From a checkpoint of a small transformer trained on Wikipedia.
Size: 15 layers, width 384, 3 heads of 128 (1 for keys and values), MLP 1024 SwiGLU, vocabulary 2048, 24.4M parameters.
Architecture: RMSNorm before each block, rotary positions, biases on query, key and value.
Training: a variant of Muon for these matrices, 697M tokens.
MLP neurons of a small language model. Each row is named by its layer, matrix (gate and up: input weights) and neuron, and shows model dimensions 0-127. Each number is 500 + 25 x the weight over its row's rms, rounded and kept within 0 to 999. Numbers have three digits each. A neuron's up and down rows have the sign that makes its largest values positive.
A block is one neuron, or neurons of one layer that tend to fire together. After each block is what it responds to, as a language model described it from the Wikipedia text at the highest values.

L8.gate59:503487467462466512520502480470489554465493512509492491534496539488518466505534472508523474545484455501484503521524466500542487506514479531507494528518509510523479511497468515516511496511530511469476489495493533489522487519481520525504510517496463504512495518506506466553483505509480462494525502518510496505484480491509547528530458470521519488463493517474490523523499467481511501480542
L8.up59:482459520482500519528497521506519502517489514484496506506476500488530476489503473498479471494503529438476497474478480492472518496486519500495520501515495531464470528519510476498498510474441523474504488538464490524495471470493512509497458536506502471533455503489522492466489507498473481510506502512509495478477522499537506553510448528502497467492489447534494479502514490442523534535517
L8.gate71:461532467501515483478500490562495493476475479494511472510479491487532495524534492537486532504510493483514456507509472487505504472497554486514504474529509496473493475522484529479503538503471465494471499461473517529472502492476497477491470495518485503534489502527504486486461531467467498497423478515515506471473491476530540456530460483491519510508481492541510486502563506539475488542507
L8.up71:501503512504446510498485527547491550498503533491491502493512484531499493500487470515509447517500507428457494482530497478471505494453528527465491531492484521499485484441493498473503530428503495477500502508531532481554472517523485463511473512513512534502527506490541508492487520522500481471505452434482469537512506541518525493445513499525523520511496474505511499497496536484530526514501
L8.gate160:528521489504482542520496504527512528504491509462490479497509513504521495508493543539519511513516490513481517510488506501490537499508489495477498512486480465450492520451505468481499502502501492452538482494492516519532520459487494507514515510506507496536483482523464508493508510501480526529495478499494516480484553484517533433474489490488506507460497518491478424493518507484474491457474
L8.up160:496504481503497521530484470487503535509501494447523468509473488483516501517523489537503521506507538458490524471489491498501518563472509505473514506496462519491501457509481502500452473502517477490487484496477494508552495493507512506478509491486496510541516487497491518504484519505497536511457517484449481529504531468475503495512513487536481485498493537476507475512530544514482522459528
L8.gate330:533521486485430521511496514519504521481492541489554470478482502506566485494496519527491499514493527497529519500484525524486465523513503511507486508513491523492477466512501467526489453490506513483494508490452501528485517481470477502507550543476528477504519459500449544515512487457452499470515489476494477455487461494489466511463481485523509532498507490528485471502516522495520481531501
L8.up330:479508503526463519479497520433501545495471510502473543526484495516488484524529482486491494492513477529519509518511503471525465531481531530495501517466476485511567533483462480458472478443468447492542479509489513529510484500475496459517496470464487505481503517471504472482503505522508489518516496508538507492438492508469478480470517489486511512507520493495474478438475531526496536523520
L8.gate424:504534485483526472513526446500462540505515491454500532518534491514502540470511459511489506540567519541465530550536466461520486494551505496497440517492452540495518559549504499505483538497509493486486513500476525487505536503493467514487525500502473534475490487513515501508454531504469491516525484514473497502483528495501469494509452530503486460509500525477468509451501503499449517456507
L8.up424:575476493446476519468498496518545553527562491551470489481488494526520479509478510549507500461479479462519499500519450520515502501509498462504519531521484475458486511528500511497480468535521494511521507494531467479461516512514504497468435506454496538502504503519468520549538492495507454486497513466492505512499470539495499496515520484495504487535522480518422474489517492514475531517479
L8.gate691:517506518469551528491504537509509498495513498470511540494491522499503493502538511488485485520497458521499507518465454532519460511457479543514516522526470462511518494507533489446485480520514489518509476505490525476477508495488501486489491533517482516488537503534531492517533540513503523488464514509499489452491512486502499494509482493520489510521492485503508501471511469510477485473514
L8.up691:488477504498554500479502519473531483501469525486445524540480486458504498506508500492467506491546480489464506500504484510514472509477504499538504525492482514487512498514462482479501521469480550504493487522502558483504492501471547515543499516486499531545445490524486476472469543521500501498481534497498512475507521498503511471491498510511470520491526517465495508482520486523501535433507
L8.gate699:503510486498445458529486473464521495479466469521504495487478555529495511478507500520511525558531476485473469493472481519486537531486536541509460526510496525530486468471428479471496511523497511537505496486458485557479503484532525503504506521484519534511492487482500545489482518521506493499493531546530548484502522489499534496491559482465474532493493494509500521477525473496553496475538
L8.up699:515493504494491495481515475500496520538478481510478555539511508526493497572454497541484541536476493497508528516517500474506518498509547515483447501477463486506524500452484472526516516507511497457523523494481495447518495432506497506491493494531496506459504459479515498485494496518526521531547528433516492512471532510504513465502502498512546490507494530480464442494543504484548533499506
L8.gate836:518508492454492520528542477541510540518510544493478512517443492513516489483499475496538493498526519489445511540494443503464508550479497494458477519486510475540502475465481496497486465524498501516536488512499496469495491486496500524505481528510515498556497532493461503535471524481524491528509518483517450503482510510519508523471443504516522485484518494501519506510524483490494510488490
L8.up836:491523482521514486560500478540552519527519525444525524467488552481485492508537438482478479518495525503488479501482458495491470534506478479442495529471474512510453470478448508518484475477513477543526529457496504539520512515486497495516494529494536516540492524502524490498492479499501513551487466513528495511499491531535494549455462489537486492506457533511498493511500516532497524529489
Description: Main verb completion

L6.gate139:521511526539506483512425560505547516498520453486517475466473512513519517487518479501509551533492533483448495490482520526554526505464480499499532490524511484527506531496487470495481512501539495545536531517479530505479498501492506521505500485476465511481510487490467477461516499488528468533502458507452485541532475483479491498468545520489472495474557493491459486536475540539527493457484
L6.up139:477519500549494472481490499479528543535515449506488506506505501489474548500509490485524477508516497470461475531494505534479516530476460518495484492510501471505483517486516489490482504537460523541513510493504495484505542535402498502518526483485548492542524506458545487518489416533498513531527485528507529458514494502472501453519512457467501542484501515518487529484507515477557494461518
L6.gate264:482487488511482533501504515515516452520493522516535522465474538512529478509516534483492501499535462492490500507534549473515500460497471497493566484515469496509471445483447491511544499477525493513489484482494462516524512464596505535517492502516525513523487480512483492488506481426507458495466472474486517486462490508524489512512507524491493486473480485472500504513515477519492534524509
L6.up264:521518476491491513477521542506497494495531459457496520492524479484490503489492535529502530513514478474513491490570509471503503464470473503540521506523523471511526471483492521520469495482498523479474512488527569519525510509506575480504484529511482520500535486466500439505533476472488498503505467495520559515514521508489528461484477515502495493495472523495509515500493511476537474471513
L6.gate398:509464443474493491511520522474494502490521512483488524513521483478475521509507507528513484497507491556512499506500494512502515515513515521475499454543552488495514460534510493537500506528530512496523496486412492506508488526534526512496536504507522472495491493516514507468529530502542491513472470465464477526506460528468497515479484433510496516489511433516461492539541526557515472495489
L6.up398:499500484503513495500495560505489544512512505446546519521463510488512504514500550504547465473479528481480517496528532468491497489512488493516543466445518444484511518494483512495483473482471492508478449495487495519495508489493518532492504549528520516529495511509506522489544496473482442469522505492483498491503508528509490514479492502511506502477516480540476459507500511508550487513509
L6.gate890:465516516486474471469532477480515526527506505511534453507493497480484511504500503532502502479482530505529530522480580542550493495512510504504481464579498484474500533517484539489508509481515497483519501513512460532512484514505494516493519479506502488481506518502546515542541508476500445475502500483483500480488511526488468506468508529489479495516472506533487515464507468543498517495545
L6.up890:494450481464556506486560490471522490518539462502547446471557483506539512525519524508475525525521521522515524492466547544507540532523466506508476487491494470516518557475490525504506490493528538534534442514499477519484459506511500524487508528534516439493502505470511492477502494535492496456497489481491496473475482511486503505433531495493546482502457498521521458483529513518537489484544
Description: Place-name word endings

L8.gate87:519478504529481473540501441502487536504473467567461506493502461480533504509492552473506564515526515493504513511527520502508468538487544504526495475515502470478479492489492523495482481539511520523474475477454508522502493515487500530527558512484529470550491463548533488510503516477488479476494532499491507471517534536550503520469435524497495510505524514456496490549473514481511507484505
L8.up87:506541485507494531502530533529529512516474531502541481474472485485523494492495497472515474472505524501518506497488500527497516502471546506498460495507472510469474481480553502474484525536525525499491549475511528475516462489521478472488472511482478567496458485512485460489498478489511436521500501458507471470520496512463472532491514477474525475491462520468516480520451496478471534545507
L8.gate202:529475506546495529480506541488474501502523467518494476477526539511531517500501500448522485465530501497455511530502481496538541511514527532493552450487510442479492542459537456498491518528546525509503494466466516510489495478496490492463542493460457459499498479458521515522490506509510495494476442433484503492543502486546521491520495528498504519529521497536492476526482493509493527542524
L8.up202:561466523484514503498554485478479499519468482481453488496513472512541534496546553474536446514467451506515485500542507476513476466520515507478536488513501459472518445478531518509498489519513501523513473524523457505494583502485517493498471461492543485492499461488496506498510506523461461515487502519477496512512509514486498447497484508507466477488520547523498521487513459448520473533517
L8.gate300:489536524486492537481513500514451470490534510487513463509478477535471486501493498485525515469509530510497473517491471435495502484506491489515527506482477499545534470550506486509483579496502492509511506524474522479488514504485503500519482492497519522479462517514460541545517485491491518512544449501507517456522457505506489542490450474526502479539474531499516572454513515460507538477499
L8.up300:520492481545465543479486537528515488504500505516492514531451462498496542499455533470528491499556506511435519493480487511482505521520510534500496499530520520584529479512509457470498453498490514518496449542473494516482474548475494522524513494522503503472556511473499485543484503511511504539513497495522504504460503514492499502525531542512495518496477522493499455492526485503504503500503
L8.gate608:524462454458492491502509494508490505498462488567499508468476527527502512528457508469493517453500478494497512496524486520491515493517528503505494494470485514475455473520479495519473508485506452514479535448488514519457499505511521533453530477509503507545495483530479439483484512495485483522478444520481498454484474506529530522535571530497489484534479533545505498514510508493500454484506
L8.up608:534503502523510520468514498530472504509485483496558462486534495541521510503495480492488547451579453497492497528547509498555489527510529523471498476456499537514519521543479473503509530491534563509489498487492504489528528503511450482470493539477523488514490460489484470502504521523495471451536481515480494481493499460536491489430486502506490491454508495499463493497483491514471501508509
L8.gate622:501476470504495480560501506513509466476501519503502503496515480480472511476524515443551464506481428513513508462512460501538476464550512506487520505485508471481488504461526462498489483526484511484480515475517517489518521489531473479498523460497529480501475471503532503496489545553525515510547460496525530479548474515478527482538496506512439542486528510534504518512496549535471539424504
L8.up622:480494497503516521507547500457488512475491495500482503474511482480472481486456520496513490464527460482499504482521476504521474445516515484513503505488556462517524499520495553502511504512526537485454472511501511515518467487443503481524506454534572530522473440539513506486518508487513489513525494521482474499464495485561469471466549488501477485526484495471401429519491515510531497525498
L8.gate758:522467494508463507470486511513514516542495480523508508526480479512467479532462447468513492484547492504472494515484488498465496495515536480498526504494512502516472491507524479504521487508492524491517488452469498471481503468475530502513525490512462533564510493492467486488491513502525482496503462532508507553537525503499526476500507496498520493507484531503485439553463450487506447470526
L8.up758:519490479505436469475537490489476504463553476496543506474538533487480466561504474481486449467488534507485510524520484463472484502553488475524482497525466500466482472502467473518491517487463553554500463505438495485514524517531498500494525500551520498486496490454509488473499487496466557485454471472521515481494520545489496494484500511464503498518491516505517507551473514494519516502513
L8.gate953:514528502532486511469506518497526482503492525520527510505497502521505542539483519466481478516524482481523494544491471483483483446524501498446505499494538501511480499488486563547479485529503487505513481516465471523476477483470521502546505476521521500496517524516528468534522532510511503508486482461508513538517443538538514487487511500514503495474513510498459532504490500488494486479521
L8.up953:480499452485469557492513540507518480513478445498508478481493458506512543519493534492490512444485480497523476528502523492546475489484526443495509498494529461494461513476538486534508491505511508468496487473469441516535477501494484480526479478574535482475463538493525502447498501523507438496486524486506507498501505468503515527543553491503497471498497509479477490532488523495535533489544
L8.gate1003:530514529539477537543532553462507516497476496529487505501511520494479495457505501526580481482502482516477512520505525515526533530497507546485521471497522465535519484505532497484473542437467498444536473513478506506461492502528492463480529489453518516522467526463487489485489528499528478502476470517543500531503477500489523471547514512490461516491502475512505460489474513549496500497506
L8.up1003:499503554508479524483487493469504571456467513500511504566481492491481488509557510476508507507511509442454524528504495503538499473477471488484465475451504451580505517543519478460483538498498527533502489494475525482483523492504459500471518490478501491520472492495503453513505498520514448487447492488526503532495505506517528467505546521526472493456545516526512502517535508521499511498477
Description: Place-name final pieces

L11.gate45:456475534506516482509521484477526506536491496546517517493499494501487483500518524461553522496547483519533533444503498503540485507480514501498543462457482472521507499499487518521525468494500513505510540544488497513441494527544514513491481507458521528514503492490520487444526527498512421508519474559516519539544574505529500487491493534544469499524519484520498488493506523485514526483540
L11.up45:532481504517482511539494508478488502525506521491498486494531530468497498504471498544512507487474507499468497477530480532506507467500486530475512494454481456517527484529506519449517487489497501525505500519500504542474484504526497521527570447474508496539483498521466478509489498508479468524466502480475506490516464549522518483479534483499463537511528462467511488467458500491495493485492
L11.gate420:497488492468475529519478521492468482522496477516512499480536501484476534536452516462533479502509516497502490491494499535500474522489514502506432469502528499509501504481518538486497468503509512502528486423476511512479507537479485498501500494439509509469517522495513442475504476527520506540483467519525503498454546510513443485504522500538543460524539514552474484502493495513512484523523
L11.up420:503478515481473524484491511532472467537508522535539508500547495480483493469508521512495516487472496479526500499477514443548513486504516499500494479502484511505531491473511511518496487465471502496545508565497512509520480514511453524456555484500496540489512474503508502523473534473513513471547482481469463476479495458464474489502530493477481524532493522490530525496513504511517539484503
Description: Proper name endings

L11.gate743:460484518508504494524477526508511536534536513475506506494478511504533524473502508478492483491470493543503500443522478521524468544506516499511510499540537501501518519452492501510454483504485519532488485526503509461486531504514465510486494508492543474539528475476511520520493519518534482476545505450498504467504537535518488466525537502512526471522453495536488496508510485513501539492480
L11.up743:499509485482491534518478489491466501497487494499498438552495485478492485503513502505492492463470518520495493460507492463533477506464521481505505463526478513514467496516508477522457471456520478516531512489475478505479499504478461506488479425492509530544508493513543446507492475526517509441535475503516500446513494472533496545529509548486485511463471482511481520515483485545509535468505
L11.gate987:542484476526494498492499475432468504526508558502475509474501501489483506483518534535501516550509478516534491466507513508513490490497486483498485521493538499485500472505464525529491478474451491463488489542486473526480528487541481535513492496492496467546491504504508544478488486483514505480483532536484488498500507493486479531525527536484486502470473511506525506467518472465511496527487
L11.up987:514508491503475461474499473477426524485476426479464511489537476455495486466512500556531486505488519492473500494558537505526539515505518532446506485497506505511526501495479489476464484480505507531502490452495471535506491506509500470478514534495508507563503502480506486503506530458489528493509546507478458519532518491503485508541535500532519499532499506498456511541521536502516505492459
Description: Noun-phrase opening determiners

L6.gate212:471506486511545503490542518578449526484497484504504510466532548521518489454525491500491502496548505526505469447470529521525528510472546493497494479464491470482475536500528499484493518514490495479500518519532509501488501530455466509515524496500504481554448508508469474511514515458511503472497482548522498502517493508487498450513506509480509490537510514511489492446507472483476479512503
L6.up212:475514493517496486497559495481497491500481427467520462492544549544493459522529530515540481425500500530471509481471517498519532503506509499551503466479516499456512502539481541556512470519464513488527512524532494513464553490511462503526478506471462495481458508502498507473435519461475551490492541508467485518507505503517525480488509557509476513486479480469481465436504522498515514470476
L6.gate237:462499526489482470482463535475451483473544500489525485535494467493537481538421457523474464479493519502481460501518497504510521522465481472490545509486513485521526511522485526509519524510507444479504512464519498501494486479501539493522468460512508535517510509482529496486537519516495534498542530474509512447468525491497476496508497522447473511488499522454489509514545476482499474522467
L6.up237:545485489514512505484515533508446444505457518524493496498509478518527489513513486530513521443526501576490510509494503495494528535480495475491504485513485466496510535458530540483549494495455501499487529483492466501501516499515482537442491496517516512523491513516493540509498476496494518494482521489507549478452490510522464461541496505540519506493485515527550486474522495484504506536513
L6.gate863:498514502507556463538488481527504486526497499494503540473486508519518474523531490497515486491458541503470579518522481514516509462478518516476506472487455539536490455493521559537511518522487501460529492494491475508518523526460489488497516518499479507492466503526481524520484449549539500482516501468541511532471516497507480484514474506526517490493532513529527524461457494514479555502448
L6.up863:540495504515524494509488506537503447474513510491500491475516493503503505530557487507509525549479546493485496533526483527503482502513522519498480492547497467518526530530477445566494546545523506538501500454508502479483485523478497501519521470469504491538482497487575479534509493474516533474489519509466471503488483539472462532462494502513542455484459475462527460498499506513505508509501
L6.gate915:542511442504522460553523502522470517526507470537518482535509528524473515492485479512522494470500487466490464501532481496515538503525507487471486462546485499457492531482500524470507508469486491472480510497537523482515490517511478447538485484453496504477500534439458505489512488505523499505521488480511460507514503509458483479500563448500525475541512525524498477473501500538502502518480
L6.up915:463494533473522490464514533520501502540496538487564494514507473503511486487526524526512520492500536498456545493502533516521488509502506523489501460487510519461477490447491509492546511492512514515503528481518472514499545484496441494524506557495546517495541467482451512529466506455518503531510507510500523465487500520506490499485513495491485522469497503510487502484497499507495515497448
Description: Word after a preposition

L6.gate667:493484487471475482503541498532504481508509485537463457524535518469506474539511449513503528452469550499536482500518505528467513511502444521532480526519459494493528498447453490466542517460498503473479509463506538479499499463537474493531507493489514466502507480478497433514506485505496524536489479496536481468495528473517550484519492512544490500514528521512512511524522532515511515503472
L6.up667:480521500515438560516463536470493476467513493460479495511572510466494481464532543487507512505483509502497481446460508499530474491469524524533496474497553491491490530480470537441519507508519481515491470512500504459476484502478500510533502489513508462497499507494486479559498541508510518505507525491514469485492512498509527463529474481499558511518506497515501479460482471528506521494513
L6.gate677:503506475462445504541502523473480506524513514499526497521480483498544540544522467500520533493497527510526512483434476523522473493496521503508486498501508549507485502455507477508465499486539497443518517500513540558510468510534458485525493506467487528556530504476448503483452504486495513492489481474484502540484477505532498491457471519509424494536545537501478491511519502526510513516483
L6.up677:531469500513472533532522495481524512453491542487459495510491537535469517533536505533485536482495503520461500445492511554511500511541490531476495511551450531503531556455517549451473514477479502470500512504478496492504503495488491481471528473491542491491539504498505516471478510475540516504474487503501544517452521505499512483466473493503549504526494498461523488463514489503513435495508
L6.gate699:509498487552436468483502503476495489504516499524499490558460455472534490530482466494476495518459522487471523522518552494488493506475474483508486486535501494506490513485506515524500485504524492525475539496459520508501534456472515479466506494478589526532465479497485490524521513472523519490531492483457470476504492510490530528526498549479493541476517503497476414483496508539521507462514
L6.up699:508472502491483496533486481485457523488478501538495534522474494490509481509506487525519481440525484484462501522493498464517485512477455490516495530508504465511509500495465500480480523475499450511436515533488481503525496521486471489470516475475530438473446520510484473493484556530522489508477447539492463517477474529522541520542520510469511509480466509503425490497514469537508483484484
L6.gate927:493508504492468536515471543518500492508503521491514518543504569507520499511505510552623510495494546489507498518498531512481518494510530495475477525503475480516520524481537511475509480488463509534488483513553498512484530459484485485511528504499474509525510531497500532488485465509514509520496527505508491430464507502497529512497514525487477530438525544500540492473538524513489513513483
L6.up927:552459499517488529528504478515486500453535476524473477515541565501511493519504502530524536501494493481492458524508485453511493514555468493494489523501496505517482507506486539492474541543510481504491537499505468499497464513517472517541457511482520488520499509488504532529493537508532505488484466552485508529497522500508544527507466467518503540538509509453502494462491568473491497502463
Description: Split-word final pieces

L11.gate21:472505517505553515476494498522480527510472471432520495492529498515534489452500502521431545533494476485496549519498461502512514466487522513517514483526501523497500448466484495558532520487456480456495499505497489531503514527505455511486504519484496508503503493483447495529484516493491513483494487545487486465452492505472515537493492483526503474478505528457419474484516546524488564547488
L11.up21:484531527511517462465520419467469501511476494479505528500511484485526464490498487476486508490489521498527517534455432475461518554505451502479492515494459493484502486519514473511539462471515501444521515434524516502471496477487500520556504460470508542475490489473453521534550518506476509519514481520532463503454472501536459476494496522474537513551515468470520474526490506469534524527476
L11.gate610:517486513464531539500484498483489535500471479490484522512511534540449530510527499470510483484516504505514508523523488488472536503514479494482476511449502512499497521486445488481504480516508511533527486473474488449505496486530483503532550461521495479541515466524462492503459516522499527496461445526494512545453496504509519465517511509496515462440487484490512512527520525480504471511494
L11.up610:472534474495552518495478530483475485511462465469499469527494502518506458480509485482514498524502499495495523515481465533501511516475473490526523478439530486503472522462466513503478495530505468528492511488465496501493519485514508551527494515466514515547535490512452480439479515490542529475487509526473523516439495535493511490480479541489506503503477491513473521531499496529517509503488
Description: Verb completions in phrasal contexts

L8.gate48:520487508455499459544496536489510481583511516499501510460512489506564454497528492509472518500514458507516510494512525485524509488513502536522509471499514511508486519494489477510503516517485472504477436467528543491472519488487486502553496507483545509513479485519532573493479519530482487476523429494469496453466498470504540494489524521468492482490476518521529478494488491500490490531509
L8.up48:463526511500551512504495550527532514504485491457522539483518477469526471526480509458473466501500474487519487485526494530507474509474480545451523505533482517473476550552483517496493519525512502545508484479488508532476442534549484518473535511519483457476501518543530526544455491522528550471497508495482451505457473462488501518464495461515517494495514559519513522523477522498459510528505
L8.gate197:474523509484493486514548497525517498482513500526539470518468501507492482489506515525516499513492537475447454510524515485493539466485498502498480517497519525481472516515495508521476476494498499512481501490480500476497484520435466525480535503479492519484485500517511538531469521472481543476472487455504534465446464490503507495507465544485506478485527529518462503480502485537506516477474
L8.up197:467527461489496512517521512507536446476448498479501509516505514489526522476486478523492506503500508535466511537467486489527502504507512491527494518507476526491471484531437490556515481513495503506501493498507510499472450517453485502508514536517542506533513502521533521517447516504460556460460474478499454511485465502498486517527520539459541500519507473491524498481486505490532474502533
L8.gate235:497510522523513538535498512493507485499490525460520467486495537511460460525521496471540534490484474441482499557540505507518485551496512578483526552515497520461519513487487540506508509519521518499530511478488517501493494518447505499519499491480503494487478500484502529512540491474488457452496498475483526475447501520469519479523510555482525515528453475497465521534525473494523548554481
L8.up235:485480489498503518504503499500518459474492521491476461501570544487465523490468527555492483516462500504518508503501441509467510483482520465497507490487489500501456495512497481557522471489539484485437499491511480488506499528479478485500482413546535464543507516500469498490489519477456475502532497478496499476487492448543481489510518506508471498510539487540476492502518496473505497509464
L8.gate308:520494537458522478484482499516522544507497507553479535490512503481530491539472477504505472458528536501495504504476556476469508513511501505529478508524519508469483524496494510511488546521481490497518482471502488480496478514542509497473503464489501486494448464483517504473542454498528487525531519501463538471480510458480473521507514467457498447495451528513473540522518521483498471447562
L8.up308:505514511478514466469490438523480486514481505478482502517487506489512458500502416494509468529530519477468525516477537490485527527487547483523493493441487483459495540532501490512489481512489486507497522496500521512562504515507502463491514472521533490492494494513472506485519485528461491501487504547519519457478506515472491524507522501493504494517505488468499471593486453472524508502504
L8.gate315:514537478501549504501495471504483514542487468530481474446495512482508533469497494492508474510489510516490457496550551543548501532503509502518426481514506519528482524544510473545488461478531458509503471509498453492492474478545530491528480514522543456514455516550474506518491491496494523449517488517494518447487486484512487488503512531490516504479489466481483498515451478473520540527545
L8.up315:492540518496493545498504500517477492534488501514474467508490506489484485439489501488504501503509499505499511451541463461481486447491536519475472503476511484483526548480509524480443489491513513502499509501522474520504504479469491549483496491493559488473454504482480508526502463491515474479509531515504506498465507497475460489548501479494510460430545499521506539478525485485511490496515
L8.gate353:490510524531517472521493507517475515525507482526515557510486496502483464485509489516496494521498457511530514504497466479527496480493530489514502497560476520515486535512484499517482496499470518549470523521497489489480502506504481529470473442479514528488525527482501497515484480515480534515519473505466492534454492504475476505505505505442494502523489481510477505482485514498553490470472
L8.up353:543475482490560475457458485544545487536457517532499532441504501551479461451523468562489507530531517451571508472505516502517517473524494446523504509462527506487513505480474487531518504466539496530484465537504494456534520531489503465504491462486504465496487524491515523458496520540484517517493515494490517513469501532481491455502526509522547487469489487564487444512484488496518487513489
L8.gate824:464506454518542469524507500494463473527556495475502530475470515527510530496440517497520500519485497479505526495528507450505529441512513508500487477499493481500457515510520490509486527487529507555535503480489508494488478504479458509507550508470525446489525477530498482528499448521479521462498507477489474482474475532504465520468551502481497481501546521508516491489506491528499531497533
L8.up824:482518501434523465502534498483476492520504500511488500481486484538519460519523517507539505462479517489483524511497527507501491552514511479442469508516472500522519499524511484508483495522478527500450480501470490519483512469523475486487513550481525473485507510495486506492518550509461523456488480531496518528500491448496475522431471497534455464449533479495503501538495464527499517476484
L8.gate930:568536509494474481451516496521467498515521496501462504482487520472510524516511523534461508493491510482487482506521484501448524522478510486553505509519533513528504548502499449513469517483465521467479495486478493534499481515461526506551480486503488484483510543507485504497535487522472522468495473497491500505515565457493509503504519543497499509515471515465510477513503481559481482482506
L8.up930:479510492523489521448515490507474520509514462554491463480496448483509476522491475481516467530474531470475482515488514504515458528484467550512485510500540520472470494444490529503439530510467498545496482477518502485514481510482488525524492482516490497522467468532533474516475484494494471500520494509454480513466485497520460529477496485517540479520489514483490526470489512483501515472485
Description: Anaphoric determiners